From a checkpoint of a small transformer trained on Wikipedia: 3.74M parameters, untied embeddings.
MLP neurons of a small language model. Each row is named by its layer, matrix (gate and up: input weights; down: output weights) and neuron, and shows model dimensions 32-95. Each number is 128 + 32 x the weight over its row's rms, rounded and kept within 0 to 255. A neuron's up and down rows have the sign that makes its largest values positive.
After each neuron's rows, "fires on" lists the tokens most often at its 100 highest values on Wikipedia text that the model never trained on. A number after a token or word is its count.

L6.gate72 [147 136 122 125 138  67  83 171 100 136  96  89 134  74 158 116 159  88 125 133 143  92 103  76  96  94 180 135  90 125 107 195 123  57 159 142 106 134  81 124 136 147 162  99 134 177 164 147  75 156  99  93 152 163 164 157 151 146 136 162 100 130 162 117]
L6.up72 [139  98  90 116 133 173 115 127 120  54 138 143 120 145 119  97 112 168 153 149 116 144 101  72 109  76 139 123  81 132  80 209  65 130 114 203 109 133 133 131 118 126 174 114  86 147 172 115 112 133 146 131  68 168 133 184 107 103 127 149 118  98  92 142]
L6.down72 [146 124  95 109  94 186 107 100 135  72 125  91  68 167 190 134 158  63 119  76 159  90  91 199  94  99 132 112  64 158 101 118 144  99 113  92 110 160 160 177 198 149  83 141 195  88 130 134 104 157 122 115  88 116 136 156 120 124 111  95  99  98 100 131]
fires on: "n" 15, "ent" 13, "ing" 11, "or" 9, "her" 7, "op" 6

L4.gate396 [117  71 132 149 165 149 126 136  80 167 115 131 129 125 104 120 108 152 122 126  98 105 155 166 120 137 129 169 149 115 140  95 116 165 130 210 135 151 141 147 155 170 112 111 155 143 204  67  55 126  94 110  70 160 116 141 169 119 129 172 127 170  95 118]
L4.up396 [108 115 120 110  80 139 124 105 131 142  99 117 116 102 161 148 104 147  93 140 152 111 170 100 126 131 110 159 147 136  27 135 166 125 146 141 116 103 117 141  92 138 179 217  95  95 125 102 157 197 120 117 132 134 110 125  83 101 139 156 134 125 114 136]
L4.down396 [137 124 164 143 101 173  83 104 138 146 171 152  89  44 146 179 102 152 153 128 108 106 129 112  97 129 140 106 119 106  64 158 127  83 168 139 166 168 130 154  89 101 126 131 154 155 133 103 125  84 159  70  93  97 110 146 107  97 145   0 123 124 133 125]
fires on: "g" 31, "am" 23, "an" 17, "e" 8, "is" 7, "re" 6

L6.gate49 [125 134 168 144 150  58  98 125 142 121 149 159 144 143 112 194 141  97 107 108 106  71 188  83 147 105 159 138 129 117 165 132 161 135  91  83 143 107 118 141  76 109 165 120  62 152 116 156  80 108 161 148 165 112 117  90 118 103 123 119 117 143 131 143]
L6.up49 [152 124  81  99 145 101 126 144 135 144 159  92 149 162 154 130 117 135  91 109 188 100 197  57 166 127  80 138 124  96 121 143 122 133 102 165 108 150 114 140 125  81 118 157 114  81 188 127 135  82 103  98  64 159 130 168 115  95 156 131 137 104 111 146]
L6.down49 [112 110 117 103  76 159 137 133 115 166 124  90 156 116 175 104 150 127  90 100 109 118 146 101  94   0 120 110 184 177 162 117 117 116 176 147 178 118 174 139  86 147 119 194 108 136 119  89 142 103  93 158  90 102 126 232  72  97 121 105  86 127 103 113]
fires on: "al" 38, "ent" 14, "ial" 14, "n" 11, "ic" 9, "y" 4

L6.gate159 [158 130 142 113 134  72 161 161 165 109 108 128  83 142 167 107 149  86 126 140 145 153  82 110 124 165 155 123 157 130 163 100 157  43 165 157 166 127 142 109  98  89 122 155 138 164 163 124  29 135 143  84 136 160  85 119 124 140 128 204  61 184 125 140]
L6.up159 [152 170 119 122 128 116 112 108  94 111 203 142  66 171 119 181 125 112 140 170 140 178 152 175 121 101 142  83 132 112 118 103 112 107 167  87 146 170 115  70 154 132 106 138 129 119 102 101 124  96 107 124  47 151 162 108 124 122 124 131 134  67  65 116]
L6.down159 [111  91 145 113 141  60  51 131 113  85 141 183  90 133 119  79 193 146 111 164  93 142  82 118 124  70 145 110 107 135 122 133 152 149 121 164 133 138 120 153 133 172 108  58  97  62 123 166 108 145 104 118  83 161  93 110  98 157  85 110 103 132  92 114]
fires on: "th" 24, "n" 22, "ast" 12, "est" 8, "her" 7

L4.gate210 [120 123 148 152 110  89  93 149 108  90 118 127 115 131  89 108 103 110 145  92 158 198 140 120 135 200 152 124  98 177  75 159 157 107  75 137 135 161 139  91 168 115 117 138  77 134 140 143 145 166  89 124 163  89 143  80  88 147 150 120 164 147 111 195]
L4.up210 [121 104  91 106 175 115 113  65 129  59 153  78 102 120 120 110 104  67 134 133 148 147 156  64  94 126 151 118 114 129 111 154 155 137 126 102 116 140  77 130 131  97 135 105 148 160 158 137 108 100 127 117 113 162 152 157 163 157  87 119  92  86 105 161]
L4.down210 [109 118 141 127  56 133 151  94 107 129 133 106 109 115 127 110 149 135 101 115 119 153 147 134 149 185 166 135 124 147 121 180 141 126  68 126 114 127 190 109 129 149 116 147  94 119 127  87 164 119 114 102 130 115 128 134 118 173  94 255 179 106 117 166]
fires on: "s" 19, "ed" 16, "ent" 13, " |" 12, "t" 11, "art" 10

L4.gate293 [191 133  71 108 126 138  84 116 150 187 105  93  97 121 159 132 134 146 171 151 107 131  60  91 124 150 107 172 148 137  77 172 131 163 158 131 169 144 108 116  97 160 108  88 187 113 129  73 142 127  95 127 131 147 164 139 176 176 113 192 170 160 136 130]
L4.up293 [118 143 113  86 152  60  50 128 125 135 164 129 141  78 119 156 114 201 150  94 131 122 141 135  94 134 209 122 154 102  97 121 175 148  92 182 114 110 185 155 113 147 168 143 105 133 186 155  95 113  67  78 115 114  96 159  90 112 156 156 111 133  75 144]
L4.down293 [101 151 154 186 140 196 130 146  91 142  90 163  93 147 109 144 109 175 117 138 145  93 102 165  46 146  97 122  83 136 152 120  80 160 157 155 133 148 116  90 103 154 126 158 130 105 150 171 139 168 113 135  94 111 131  84 115 122  76 145  88 143 111  83]
fires on: "el" 31, "h" 19, "t" 16, "d" 5, "x" 4, "w" 4

L4.gate490 [135 137  66 147 112 102 160 154 114 176 106 135 196 172 151 129  99 170 149 112 153 136  58 154 123 155 130 136 158 131 108 200 152  81 171 137 100 146 190  92  68 108 149 146 127 146 143 136 133 125 148 135 110 141  44 115 138 141 157 127 155  95 119 150]
L4.up490 [103  82 158  91 120 164 156 152 188 158 102  67 158 128  91 173 126 139  83 127 145 110 145 128 113 116  81  79 144  91 135 131 191 113  71 129 157 155 120 105 114 140 122 208 150 137 133  68 153 142 171 152 109 106  88 159 155 159 139 126 186 153 153 169]
L4.down490 [127 145 129 121 121 175 145 143 121  96 120 161 162 137 190 156  98 105 153  99 130  72  96 120 144  46 186 136 140 120  69 130 129 108 190  69 125 134 135  85 115 130  69 121 193 145 117 127 147 117 147 134 135 144  77 143 103 194 181  12 137 135 144 173]
fires on: "t" 35, " an" 31, " con" 14, "on" 8, "w" 4

L6.gate374 [119  79 161 109 109  89  72 193 130 219 106 122 117 133  96 139 161 178 177 133 154 141 175 103 137 162  98 134 117  95  90 164 179 100 117 148  84 137  81 163 114 138 158 182 138 182 143 118  62 147  69 120 151 151  92 126 108 125 152 148 144 153 217  93]
L6.up374 [101 104 118 170 129 165 148 128 122 149  22 153 114 136 142 128 154 177 134 132  86 142 137 157 228 130  89 177 140 135 134  89 156 153 109 100 137 117 153 100 101 126 112 133 111 130 170 105 129 171  98  86 100 135 160 117 132 112  85 123 137 122 143 157]
L6.down374 [147 146 157 158 155 163  97 113 137 128 134 140  95 137 182 103 112 100 153 158  90 162  93  62 141 171 122 139 101 135  80  97 166 197 133  90 185 105 137 144 127 150 147  55 151 127 139 124  92 121  68 114 116 143 132 147  92 126 120  31 104  66 100 159]
fires on: "l" 33, "an" 12, "t" 10, "g" 10, "ar" 8, "ir" 7

L6.gate195 [118 135 113  97 126  71 125 142 172 125 133 117  65 123  85 133 139  87 130  86 148 155 119 135 130 139 143 101 141 159 125 107 152 149 158 108 125 133 145 157 134  68 120 103 165 134 169 117 158 100  81 134 100  95 130 162 116 118 130 134 113  61 103 136]
L6.up195 [103 179 139 159 115 148 153  97 122 121 101 121 147  27 160 201 133 121 121 126 116  69 108  61 130  83 149 175  81  85 126 132 159 104 115 132 109  87  94 105  90 138 160 110 152 104 137 123 108 130 140 147  64 145 119 140 158 174 114 154 141 180  82  98]
L6.down195 [144 168 123 188 113 155 148 113 119  89 163 113  89 118 156 134 139 151 134 124  87 126 123 166 118 137 133 108 104 146 120 125  85 147 106 203 170 201 111 137  88 133 130 122 120 105 121 128 115  94 118 142 150 139  90 167 177 142 161 209 101  77 149 181]
fires on: "n" 27, "t" 12, "ed" 12, "ow" 7

L4.gate224 [124  86 102  91 136 145  91 175 112  51 111 124 166 110 112 119  68 115 126 115  98  88 129 129 107 191 134 146 103 128 186 144 120  77 143  72 121 122 152 141  90 133  92  81 185 160 125 149 137  98 143 158 138 106 120  91 154 131 132 134  87 119  85 112]
L4.up224 [ 76 149 149 166 117 147 151 147 117 129 109 149 103 138 186 119  96 136 154 114 148 195 155 124 201 100  94 125  95 141 167 178 129 115 157 147 167 134 162 147 118 124  82 144 164  86  79 108 147 165 167 115  90 173  98  79 173 152 118 125 145 153  86 140]
L4.down224 [143 110 186 125 120 103 124 195 167 167 131 150 104 121 113 108  78 155  48 167 157  88 106  76 116 127 150 154  76 135  67 135 124 148 152 124 127 138 213 140 135 161 166  97 122  86 104  94 111 151  82 131  85 117  58 114 101 128 110 127 107 135 129 167]
fires on: "ed" 23, "e" 15, "ion" 12, "ar" 12, "id" 10

L4.gate178 [ 96 104  88 198 192 125 148 137 106 164 161 173 148 156 105 158 125 179 129 101 209  89 137 179 154 157 107 141 171 152 113 129  75  93  34 103 123 169 157 122 110 122 159 174  76 146 161 110 132 187 122 143 171 122 125  92 113 106 124 130 130 110 134 117]
L4.up178 [120 182 123 136 142  97 130 125 131 198 128 124 107 111  72 103 126 158 117 212 191 124 132  97 106  74 128 162 156 162 137 136  69 128  95 169  80  96 167 120 124 134 210 107 114 126 138 105 112  94 120 109 128 107 194 167 122 184 119 136 103  78  96  99]
L4.down178 [ 72 139 139 112  40 109 126 118 110  84 144 167 115  90  77  98 163  90 132 125 160 135 127 109  92 120 147  77 114 102 119 126 148 146 178 119  84 162 172 122 116 134 120 147 121 155 126 143 160 123 161 108 105 107 106 177 108 220 103 218 167 132 123 116]
fires on: "ric" 43, "i" 15, "j" 11, "(" 9, "el" 9, "us" 4

L6.gate413 [137  81 116  88  97 178 125 188 166 123 106 113 137 130  74 127 107 142 140  85 108 110  94 109 116 135 119 116  76 105 146 155 184 159 178  87  81 136  58 166  77 100  70 166 157 108 202  82 152 147 145 116 103 105  92 146 147 138  88 188 113 198 131 109]
L6.up413 [140  74 111 147 143 133 114 111 113 146  93  78 158 132  57  94 165 139 158 179 163 153 158 194 147  97  80 151 135 120 137  93  94 173 136  64 121 149  91 132 116 210 145 182 167 179 120 136  87  62 130 144 159  95 116 147 153 140  53 100 133 141 185  90]
L6.down413 [131 131 107 119  90 148 135 100 174 195 128 113 144 104 157  93 133 119  82 130 144 121  82  84 145 130 173  96  79 100 125  58 166 130  98 169 111 117 150 128 119 135 156 160  50 144 104 120 169 132 118 129 130 102 135 138  91 142  93  83 153 152 141  99]
fires on: "an" 31, "e" 31, "u" 13, "ro" 8, "or" 5

L6.gate74 [169 109  92  48  66  88 152 120 110 173 121  73 134 171 101 137 156 150 197 142 121 137 140 169 164 180 171 176  88 115  80 141 129 181 170  82 135 120 119  82 143 123 164 156  95 103 169 159 118 123 113  58 120 114 143  88 129  55 144 156 147 157 162 142]
L6.up74 [156  96 118 139 137 102 181 154 141 191 162 152 198 152 197 132 121 150 112 107 143 128 161 121 176 148 113 173  85  83  88  73 112 158 116 102 148 193 124  87 121 120  84 129  81 114 140 105 110 123 117 141 110  90 158 108 154 146  46 118 146 149 127  90]
L6.down74 [121 162  95 124 118 141 167 130 193 225 103 157  85  68 134 139 103 105 119 160 118 169  91 166 137  55  66 151 176 148 131 114  96 167 138 135 145 125 163 156 146 147  87 146 122 150 156 125 129  67  91 140 118 119 152 149  88 105  66  70 127 100 115 100]
fires on: "l" 31, "t" 29, "le" 7, "y" 6, "e" 5, "ut" 4

L6.gate383 [ 64  82  99 126 131 139 155 154  90 146 106 104  78 109  90 192 117 168  60 154 129 130 128 185  97 146 115 126 155 115 111 112 120 148 113 157  90 142 132 167  61 139 153 189  91 150 119 127  60  86 138 139 100 102 125 108 132 107 136 166 194 131 112 117]
L6.up383 [166 130 151  99 115 201 118 125  83 165 175 130 131 109 149 166  96 181 119 149 129  92  99 180  94 127 175 122 104 147 171  81 105 155 124 142  94 138 136 123 101 126 129 170 168 149 148 172 109 190 176 130 111  90 140 110 129 101 114  91 122 147  86 131]
L6.down383 [156  76 108 104 103 160 115 105 126 150 179 126 127 106 158 165  92 135 110 100 112 112 156 131 171  96 158 166 139 102  87 183 137  86 125 146 111 120 153 154 153 104 121 111 162 106 150 114 155 132 165 158 158 128 124 231  81 104 154  14 123 189 107 166]
fires on: "an" 13, "n" 12, "id" 11, "e" 9, "h" 7, "am" 7

L6.gate262 [ 81  89 128 133 112 150 113 111 134 156 101 136 121 124  72 126 159  88 153 136 164 142 127 105 146 137 179 156 133  91 102 114 123 149 136 115 143 183 137 153 146 141 113 133  93 124 169  92  92 148 109 133 180 117 152 112  51 145 164 170  96  98 170 152]
L6.up262 [170 129  97 147 121 187  85 125 189  95  85 146 175 144 115 110 164 140 107 155 114 152 140 176  97  94 103 109 162 171  60 133 124 119 161  88 130  78 122 164 182 143  88 134 216  93  92 112  96 153 114 105 142 201 125 120 132 134  94  84 175 140 109 167]
L6.down262 [133  85 134 184 162 119 102 131 150  92 100 181 145  89 179 123 103 140 149 141 182 119 108 150 106 106 127 168  83 171 135 109 101  99  87  96  82  21 143 149 144  95 122 154 165  92 118 147 214 175 127 144 143 124 141 124 125 107 110  68 153 133 176 138]
fires on: "l" 20, "ain" 19, "el" 11, " al" 8, "e" 7, " pro" 6

L6.gate156 [124 116 120  96 135 122 139 156  77 136  84 116 103 157  89 116 140 107 106 111 129 137 105 173  90 160 109 152  97 170 154 115  96 149  98 133  77 106 193 117 158 157 161 229 119 167 165 121 144 156 131 143 104 148 108 105  89  91 140 158 115 166 115 115]
L6.up156 [ 98 118 134 173 115 171 116 108 133 211 129  95 197 166 142 103 145 146 133  57  88 139 140 123 120 135  98 173 164 166  87 154 125 121 149 135 158 145 150 121 122 112 119 172 158  82 113 153 134 203 119 116 109  81  91 138  79  86 110 115 102 152 104 186]
L6.down156 [115 112 119 161 113 198  93 114 164 130 137 115 159  72 138 103  84 100 128 119 150 125 146 159 147  60 118  93 173 135 138 109 144  88 110  76 169 144 155 147 132 175 136 149 139 125 174 160 190 120 164 158 177 150 178  40 121 136 132  56 174  87 145  98]
fires on: "e" 18, " and" 17, "it" 11, "ic" 11, "i" 8, "le" 7

L4.gate361 [134 102 148 125 116 118  14 136 171 177 105  72  79 135  98 137 142 124 198 137 139  99 106 105 170 122 114 119 111 112 111 154 136 142 137 102 134 186 136 128 110 115 159 120 123 134 108  81 164 125  66 127 150 153 127 131 165 122 189 161 167  87 108 166]
L4.up361 [157 170 132 123  72 132 132 144 126  83  64 111 114 134 149 122 104 127 108 101  65 172 178 122 176 101  55 139 171 126 151 108 102 156 155 142 152 121 198 134 121 136  79 153  49 132 145 157 113 101  85 114 171 130  75 176 108 154 103 150 195 193 140 119]
L4.down361 [129 120 115 152 138  91  95 148 151 129 119 148 131 141 108  85  79 152  91 157 112  94 107 214 128 173 158 159 116 104 152 142 117 166 149  90 131 125 157  75 128 102 126 107 107 104  99 143 118 163 101 111 109 112 136 114 152 172  97   5 126 139 158  76]
fires on: "i" 26, "e" 18, "l" 9, "am" 8, "ul" 7, "al" 7

L4.gate381 [124  80 107 172 134  58 102 126 147  71  49 107  65 113 122 169 107 166 117 162 185 186 152 125 154 168 153 192 105 131 107 123  99 153 139 145 125 152  84 130 112 146 129 182 133 121 117 130 117 123 119 128 111 156 137 121 135  87 145 144 105 165 109 114]
L4.up381 [ 56 122 107 101 133 116 136 170 133 101 112 117 146 102 121 140 170 109 155 146  90  84 133  81 125  87 119 136 127 126 130  75 127 101 120 136 119 142  91 175 148 118 149 155 161 140 152 147 177 110 145 104 130 198 128 153  93 132 179 176 191 155 115  80]
L4.down381 [154 103 105 123 135 157 129 109 106 105 141 161 133 117 116 129 121  93 149 125 124 137 138  74 129 139 155 140  90  91  93 162  95  97 140 122 111 117 101 178 133  64 129  93 170 120  89 124  90 150 141 133 108 134  55 128 109 160 155  52 162  72  65 114]
fires on: "n" 36, "ing" 24, "." 11, "an" 7, "en" 6

L4.gate78 [133 111 127 142 109 122 161 156  68 151 183 118 127 128 115 163 180  93  87 105 102  63 190 128 140 143  77 125 179 125 155 135 160  99 136 161 141 135  76 152 136 129 123 178  92 177 103 113  80 163 117 120 132 141 119 102  74 144 116 181  58 176 169  56]
L4.up78 [105 121  77 139 103 137 130 169 123 168  79 105 130 117 100 138  96 183  73 119 130  86 132 120 194 121  77  43 164 110  87 149 149 109 131 127 105 124 147 127 118 147 151 134 141  53 128 145  98 114 181 151 118  99  84  61  99 158 123 151 140 178 127 160]
L4.down78 [ 91 103 114 203 159 118 123 156 180 141 122 112 163 166 166 108 127 178 135 117  68 132 133 100  83 146 154  84 142 142 104 128  93 140 147 134  99 101 135 127 106  90 101  96 144 103 128  71 148 166 120 144 202 127 134 103 135  79  94 100 145 121 109  98]
fires on: "z" 21, "it" 19, "l" 12, "in" 10, "at" 9, "r" 6

L4.gate219 [143 116 154 175 101  86  65 146 141  99 112  86 109 140 123 118 105 138 144 177 175 126 157 158 138 153  85 115 137 161 141 154  94 147 163 138 151 187 122 115 164 223 124 169 124 151 126  86  89 106 115 156 147 123 135 140 103  84 151 160 123 140  87 176]
L4.up219 [165 126 120 151 105 142 100 120 107 137 103 114 125 154  99 122 138 119 156 108 144 150 158 145 124 110  85 123 114 182 108  81 161 154 169 129 152 138 160 136 176 122 125  91 147 151 177 134 117 115 113 123 146 126 138 116  55 135 144  93 111 115 107 167]
L4.down219 [141 121 133 138 104 113 104 120  99 118 107 147  81 144 159  97 123 113 115  92 129 112  77  86 139 140 152 161 105 127 150 130 111 132 175 129 105 113 109 120 104 108 159 114  71 163 125 140  65 140 117  93  95 146 138 105 104 161 223 211 145 130 137 140]
fires on: "." 98

L6.gate218 [100 167 108  78 112  98 136 156  52 177 139 109 130 102 108 115 141 118 132 128 137 184 153 135 144 249 131 149 136 156  85 106  96 165 138 151 176 161 157 135 153 110 153 115 129 140 208  91 130 116  91 141  77  92 181 100  92 141 118 123 147 134 194 119]
L6.up218 [ 80 102  99 161 118 138  82 177 116 147 191 145  97 152  98 180 111 155 197  85 134 106 155 116  87 155 123  97 154 120 106 177 191 128  84 110 124 162 140  90  77  92 115 110 145 127 119 152 137 148  92 151  81  89 113  94 113 136 135 126 164  99 208 171]
L6.down218 [ 91  72 103 128 150 127 124 114 123 116 201 150 106 135 124  80 135 107 105 145 121  77 104  79 128 128  98  23 140 114 105 146 128  85 119 155  58 111 113  75  86 143 124 106 178 185  70 114 152 179 154  78 145  62 129 115 167 103 127  65 142 140  64 153]
fires on: " M" 37, " R" 29, " N" 15, "an" 5

L6.gate121 [141 101 115 108 193 109 145 118 106 158 125  84 126 111  94 170 134 143 135 187 104 162 153 133 142 111 157  83 150 189 161 131 121 160 106 158 167 117 134 136 129 155 160 154 170  88 141 167  88 134  99 216 120 148 162  95  50  70  79 158 142 110 117 165]
L6.up121 [142 141 107 179 116  97 119 155 109 161 164  85 101 138 135 114 187 108 153 160 127 146 134 114  65  61 127 188 125  93  90  48  94 133 150 137 115 119 169  65 180  92 129 145 145 104 148 117  79  71 148 149 146  75 157 138 131 159  98 163 143 139 127 109]
L6.down121 [147 136 110  99 159 173 139 131 158 110 143 108 143 116 155  86 164  78 114 175 149  85 123 110 139 128  89  84  93 166 170 173 111 187 118  82 184 158 108 218 138  98 153 101 109 161 151 115  64 189 127 168  81 141 133 115 158 104 141 134 121 129 140 165]
fires on: "st" 26, "it" 20, "-" 9, "le" 8, "." 7, "m" 4

L4.gate58 [ 80  94 134  96  94 103  94 142 175  91 112 174 130 159  94 143 100 146 137  92 190  69 109 116 124 196  97 168 106 130 141 131  43  94  86 126 112 144 127 120 155 131 171  92 109 155 107 109 105 117 100 144 145 164  98 140  88  99  48 148 131  80 104 108]
L4.up58 [ 64 107  79  91 120 137 116 123 123 120 145 132 172 167 103 109 147 150 118 155 201 144 141 106 166 123 110  76  62 107 170 185 171  54 101 161 142 138 129 111 124 128 124 150 136  94 163 124 111 128 113 146  80 128 136 147 176 125 153  95 131 134 126 136]
L4.down58 [ 59 162 120 154 138 141  99 135 126 168 155 132 185 145 193 130 144 102 127 179 160 114 152 137 127 163 148  81 147  74 134 133 110 144 165 156 104 135 110 150 110 163 176 117 113 115 117  90  95 126 132 162 154 143  81 126 103 119  97  64 137  99 179 147]
fires on: "e" 46, "id" 17, "ce" 11, "i" 8, "ac" 7

L4.gate188 [176  97 100 145 127 104 130 141 143  99 149 118 130 182 144  78 203 115 149 133 147 122 171 130 109 153 146 124 153 106  79 129 142  97  79 172 146 110 118 120 156 133 183  90 150 164 145  70  76 137  80 177  82  75 133 117 152 163 114 118 107  99 140 147]
L4.up188 [103 145  85 156 138 126 109 125 136  53 128 139 115 123 156  87 177 118 191 110 123 134 130  93 166 145 106 118 166 116 135 140 188  82 133  69 156 148 135  94 121  67 135 111 135 117 190 117 162 173 103 141  87  99 174  84 172  67 153 112 142 136 121 103]
L4.down188 [107 110 141 128 177 114 115 125 125  48 141 164 105 105 131 105 152 177 189 125  97 115 155  79 195 156 164 137 174 160 154 173 191 151 112  97  97 136 108 138  79 145 120 101 115 145 148 133 106 215 117 120  83  97 160  79 122 109 131  12 146 160 166 150]
fires on: " S" 27, " N" 9, " I" 9, " R" 6, " D" 6

L6.gate461 [104  80 105  59 111 122 116  97 161 143  37 143 185 120 126 144 121 116 118 112 153 104 131 142 124 148 176 102 168 146  99 117 111 144 111 170 155 116  81  71 191 158 113 143 108 103 125 146 136 131 132 123 144  48 143 151 138  96 142 165 164 181 123 135]
L6.up461 [112  73 184  96 126 110 157 148 137 138 159 124  78 119 110 136  79 156 161 131  91 147 113 127 120 136 125 164 171 119 138 166 162 137 152 163  90 111 119 106 128 188 131 190  82 146 190 169 114 174 104 163 108  92 106 123 164 159 155 117 104 182 105 117]
L6.down461 [135 136 139 133  87 139 124 137 153 134  88 125 101 141  51  96 116 128 147 172 160  99 100 164  94 113 139  48 134  97  76 156 113 159 130 126 193 146 143 137 135 133 118 147 120 101 101 131 133 156 150 139  94 157 150 145 107 122 127  54 119  59 163  66]
fires on: "an" 24, ":" 24, "a" 9, "en" 8, "g" 6

L6.gate341 [ 84 109 109 114  99  85 155 115 111 112  76 198 114 118  91  86 130 169 119 137 185 158 110  68  99 171 104 148 150 119 158 137  31 111 176 151 114  64 150 118 101 153 130 134 188 182 134 110 132  96 130 141 111 130 177 120 138 141 167 107 160 116 150 133]
L6.up341 [148 137 137 123  78 156 116 163 146 142  83 133 125  87 103 136 123 165 138  98 131  87  72 157 134 142  87 133 150  99  53 117 134  95 133 109 133  95 105  90  75 145 161 166 126 113 119  99 115 153 149 204 118  86  33 168 147  92 171 119 129 161  94 131]
L6.down341 [ 66 171 103 126 114 135 111 224 127 114 152 109  58 126 127 119 153 137  56 148 122 112 138  60 141  95  86 168  92 104 116 168 110  90 179 122 116 110 122 122 155 136 116 106 172 102  66 140 106 123 143 160 147 137 149 100 167 106 162  70 101 171 157 139]
fires on: " In" 36, " con" 28, "on" 11, "in" 9, "al" 5

L6.gate346 [111 140 146 101 149 117 133 100 107 146 105 132  96 121  63 144 133 206 171  93 135 136 138 175 106 185  81 126 173 208 142 143  89  92 172  70 144 159 114 153 133 188 136 156  58 106 172 109 175 167 120 128 153 168  52 106 117 135 170 150 126 116 196 148]
L6.up346 [150 120  87  97  86  91 138 108 145 141 165 163 134  73  96 140 156 193 119 114 126 167  85 121 134 125 128 158 121 138 131 125  78 172  78 112 108 130 111 172 137 179 166 117 149 146 139 120 146  84  94 109  84 101 125 121 139  84  85 114 111 134 119 138]
L6.down346 [ 81 165 136 196 135 115 109 144 170 119 128 146 141 126  79 153 104 180 151  88 142 118 111 125 112 111 157 126 210 106  98 149 113 148  82 117  98 151  90  80  96 152 158 101  76 126  72 132 141 126 161 234 167 129 102 129  71 123  86  77 133 108  74 119]
fires on: "il" 19, "ir" 10, "el" 10, "l" 10, "i" 7

L6.gate245 [ 97 110 139 122 157 125  92  88 156 158 142 108 117 132 144 107 137  77 131 123 167 116 162 128 122 157 160  64 185 112 174 121 100  79 156 102 106 141  83 149 171 116 164 147  82 183 108 102  59 130 146 117 187 149 175 111 166 125  99 146 146 121  87  81]
L6.up245 [124 125  98 169 138  84 131 129 127 124 163 141 158 117 121 112 179  97 105 120 221 143 158  76  99 132 114 164  66 138 109  77 106 175 172 146 142 146 148  55 121 146 180 127 111 120 174 168 137 149 110 118 145 106 182 159  98  89 199 107 157 154 110 103]
L6.down245 [ 81  91 148  83 106 111 106 183 103 177 145 188 132 126 134 208 173 127 111 102 120 112  94 135 104 116 188 146 115 102 131 152 139 128 141 101 163  85 182 108 139 166 112 146 132 173 158 102 113 135 164 140 114 142 109  71 173 139 140  38 160  71  98  69]
fires on: "ic" 16, "at" 11, "ort" 11, "od" 10, "ent" 7, "ard" 4

L4.gate96 [148 110 103 123 141 213 166 134  58 146 154 169 104 162 117 132 177 114 111 132 158 101 137 129 171 108 138 122 120 119 148 155  98 118 122  87  72 146 135 234  96 125 224  68 158 138 101  92  28 136 125 144 130 186  84 150 182 118  95 149 128 116 115 115]
L4.up96 [116 110  82 107 182  96 160 136 182 175 134 128 157 170  98  77 140 132 111 113 171 121 116 158 102 166  71 172 170  90 204 117 169 107 142 101 129 159 108 142 124 115 149 120 106  77 102 153  87 166 139 138 105 135 124 100 147  72 124 172 168 195 118 141]
L4.down96 [ 94 121  93 133 113  37 125 156 171 139 151  96 151 105 134  69 127 147 130  86 132 150 164  86  95  94  64 141 197 112 165 104 105 118 158  84 179 167  73 106 142 134  75 135 106 101  96  60 110 106 149 115 138 117 177  56 125 130 109 182 161 150 144 196]
fires on: "at" 31, "in" 12, "on" 11, "i" 11, "u" 9, "ut" 8

L6.gate488 [167 100 138 120 156 137 166  91  77 120 146 128 133 142 115 123 162 144 153 171  87  86 108 115 143 126 105 149 149 162 110 133 110  90 117 200 140 175 161 215 152 174 105 116 186 125 147 116 136 134 129 135 163 118 164  73 166 151 199 108 163 134 118 156]
L6.up488 [153 142 104 201 128 159  84 163  76  61 128 135  94 144 167 154 109 118 131 113 129 137  84 128 108 151 184 124 175 115 102 140 131 168 115 162 103 139 146 134 165  70  89  71 146 138 198 122 100 123 162 118 147  79 141 153 104 112  97 169 130 168 131 117]
L6.down488 [107  75 115 138 133 143 114  90 157 169 163 139 174 120 142 116  68 121 117 113 112 127 133 130  90 129 180  93  93 130 123 105  69 163 114 147 135 133 113 176  88 113  90 184 141  93 105 130  96 181 137 175  82 196 112  83 129 142 188 126 157 103 104 162]
fires on: "an" 15, "ed" 13, "it" 10, "um" 9, "\"" 9, "am" 8

L6.gate191 [127 142 152 148 121  74 178 140 120 142 123 109 107 150 105 130 111 172  94 121 157  93 132 100 101  91 130 113 126 147 130 142 123 107  90 134 138  98 212  91  97 164 118 130  73  90 144 114  59 146  79 150 118 163 140 113 150 142 181 166 142 129  94  57]
L6.up191 [152  79 151 129 150 143 108 110  84  77  84 105  93  85 129  97 158 127 157 132 161 158 115 119  95 123 162  83 156 164  88  76 129 114  80 116 132 129 149 103 176  48  97 146 205 134 114 160 146 160 189 182 127 104 138 129 160 144 129 106 168 128 122 114]
L6.down191 [114  94 167  72 171 209 142  46 125 125 104 147 137 116 165  81 137 138 111 137 134 102  94 170  89 118 156  90 101 108  94 177 128 115  98 157 129 147  75 135 110 161 147 136 131 122 107 122 117 113 160 114  94 155  93 121 134 162 101 124  99 153 116 167]
fires on: "it" 42, "ack" 11, "an" 10, "n" 9, "ut" 7

L6.gate320 [ 93 135 135 130  86  77 231  90 177 170  69 119 136 125  94 126 122 138  94 125 142 160 104 186 129 136 142 136 152 106 155 164 135  97 128 186 104 160 117  83 124 167 128 155 104 175 176 113 128 111 114 127 186 121 129 160 109  91  93 123 159 192 169 172]
L6.up320 [152 125  94 157 102 168 136  31 133 153 108 143 105 101  95  59 184 156 177  68 161 104 140  57 119 163 141  87 149 113 154 106 138 215 151 133  63 196 144 103 131 114  62 141 119 106 161  85  71  99  97 164 137 197 135 124 135 127 110 125 146 202 112 125]
L6.down320 [ 88 111 137 112 129 160 184 135 174  79 167 186 126 109  88 154 139 158  90 108 208 124 136 151 136 138 109  96 185 122 189 154 102 140 120 236 152 118 112 125 111 103 135  90 117 140 104  83 144 132 123 200 138 138 102  88 163 113 132 164 101 116 141 134]
fires on: "ot" 29, "it" 13, "l" 9, "f" 5, "i" 5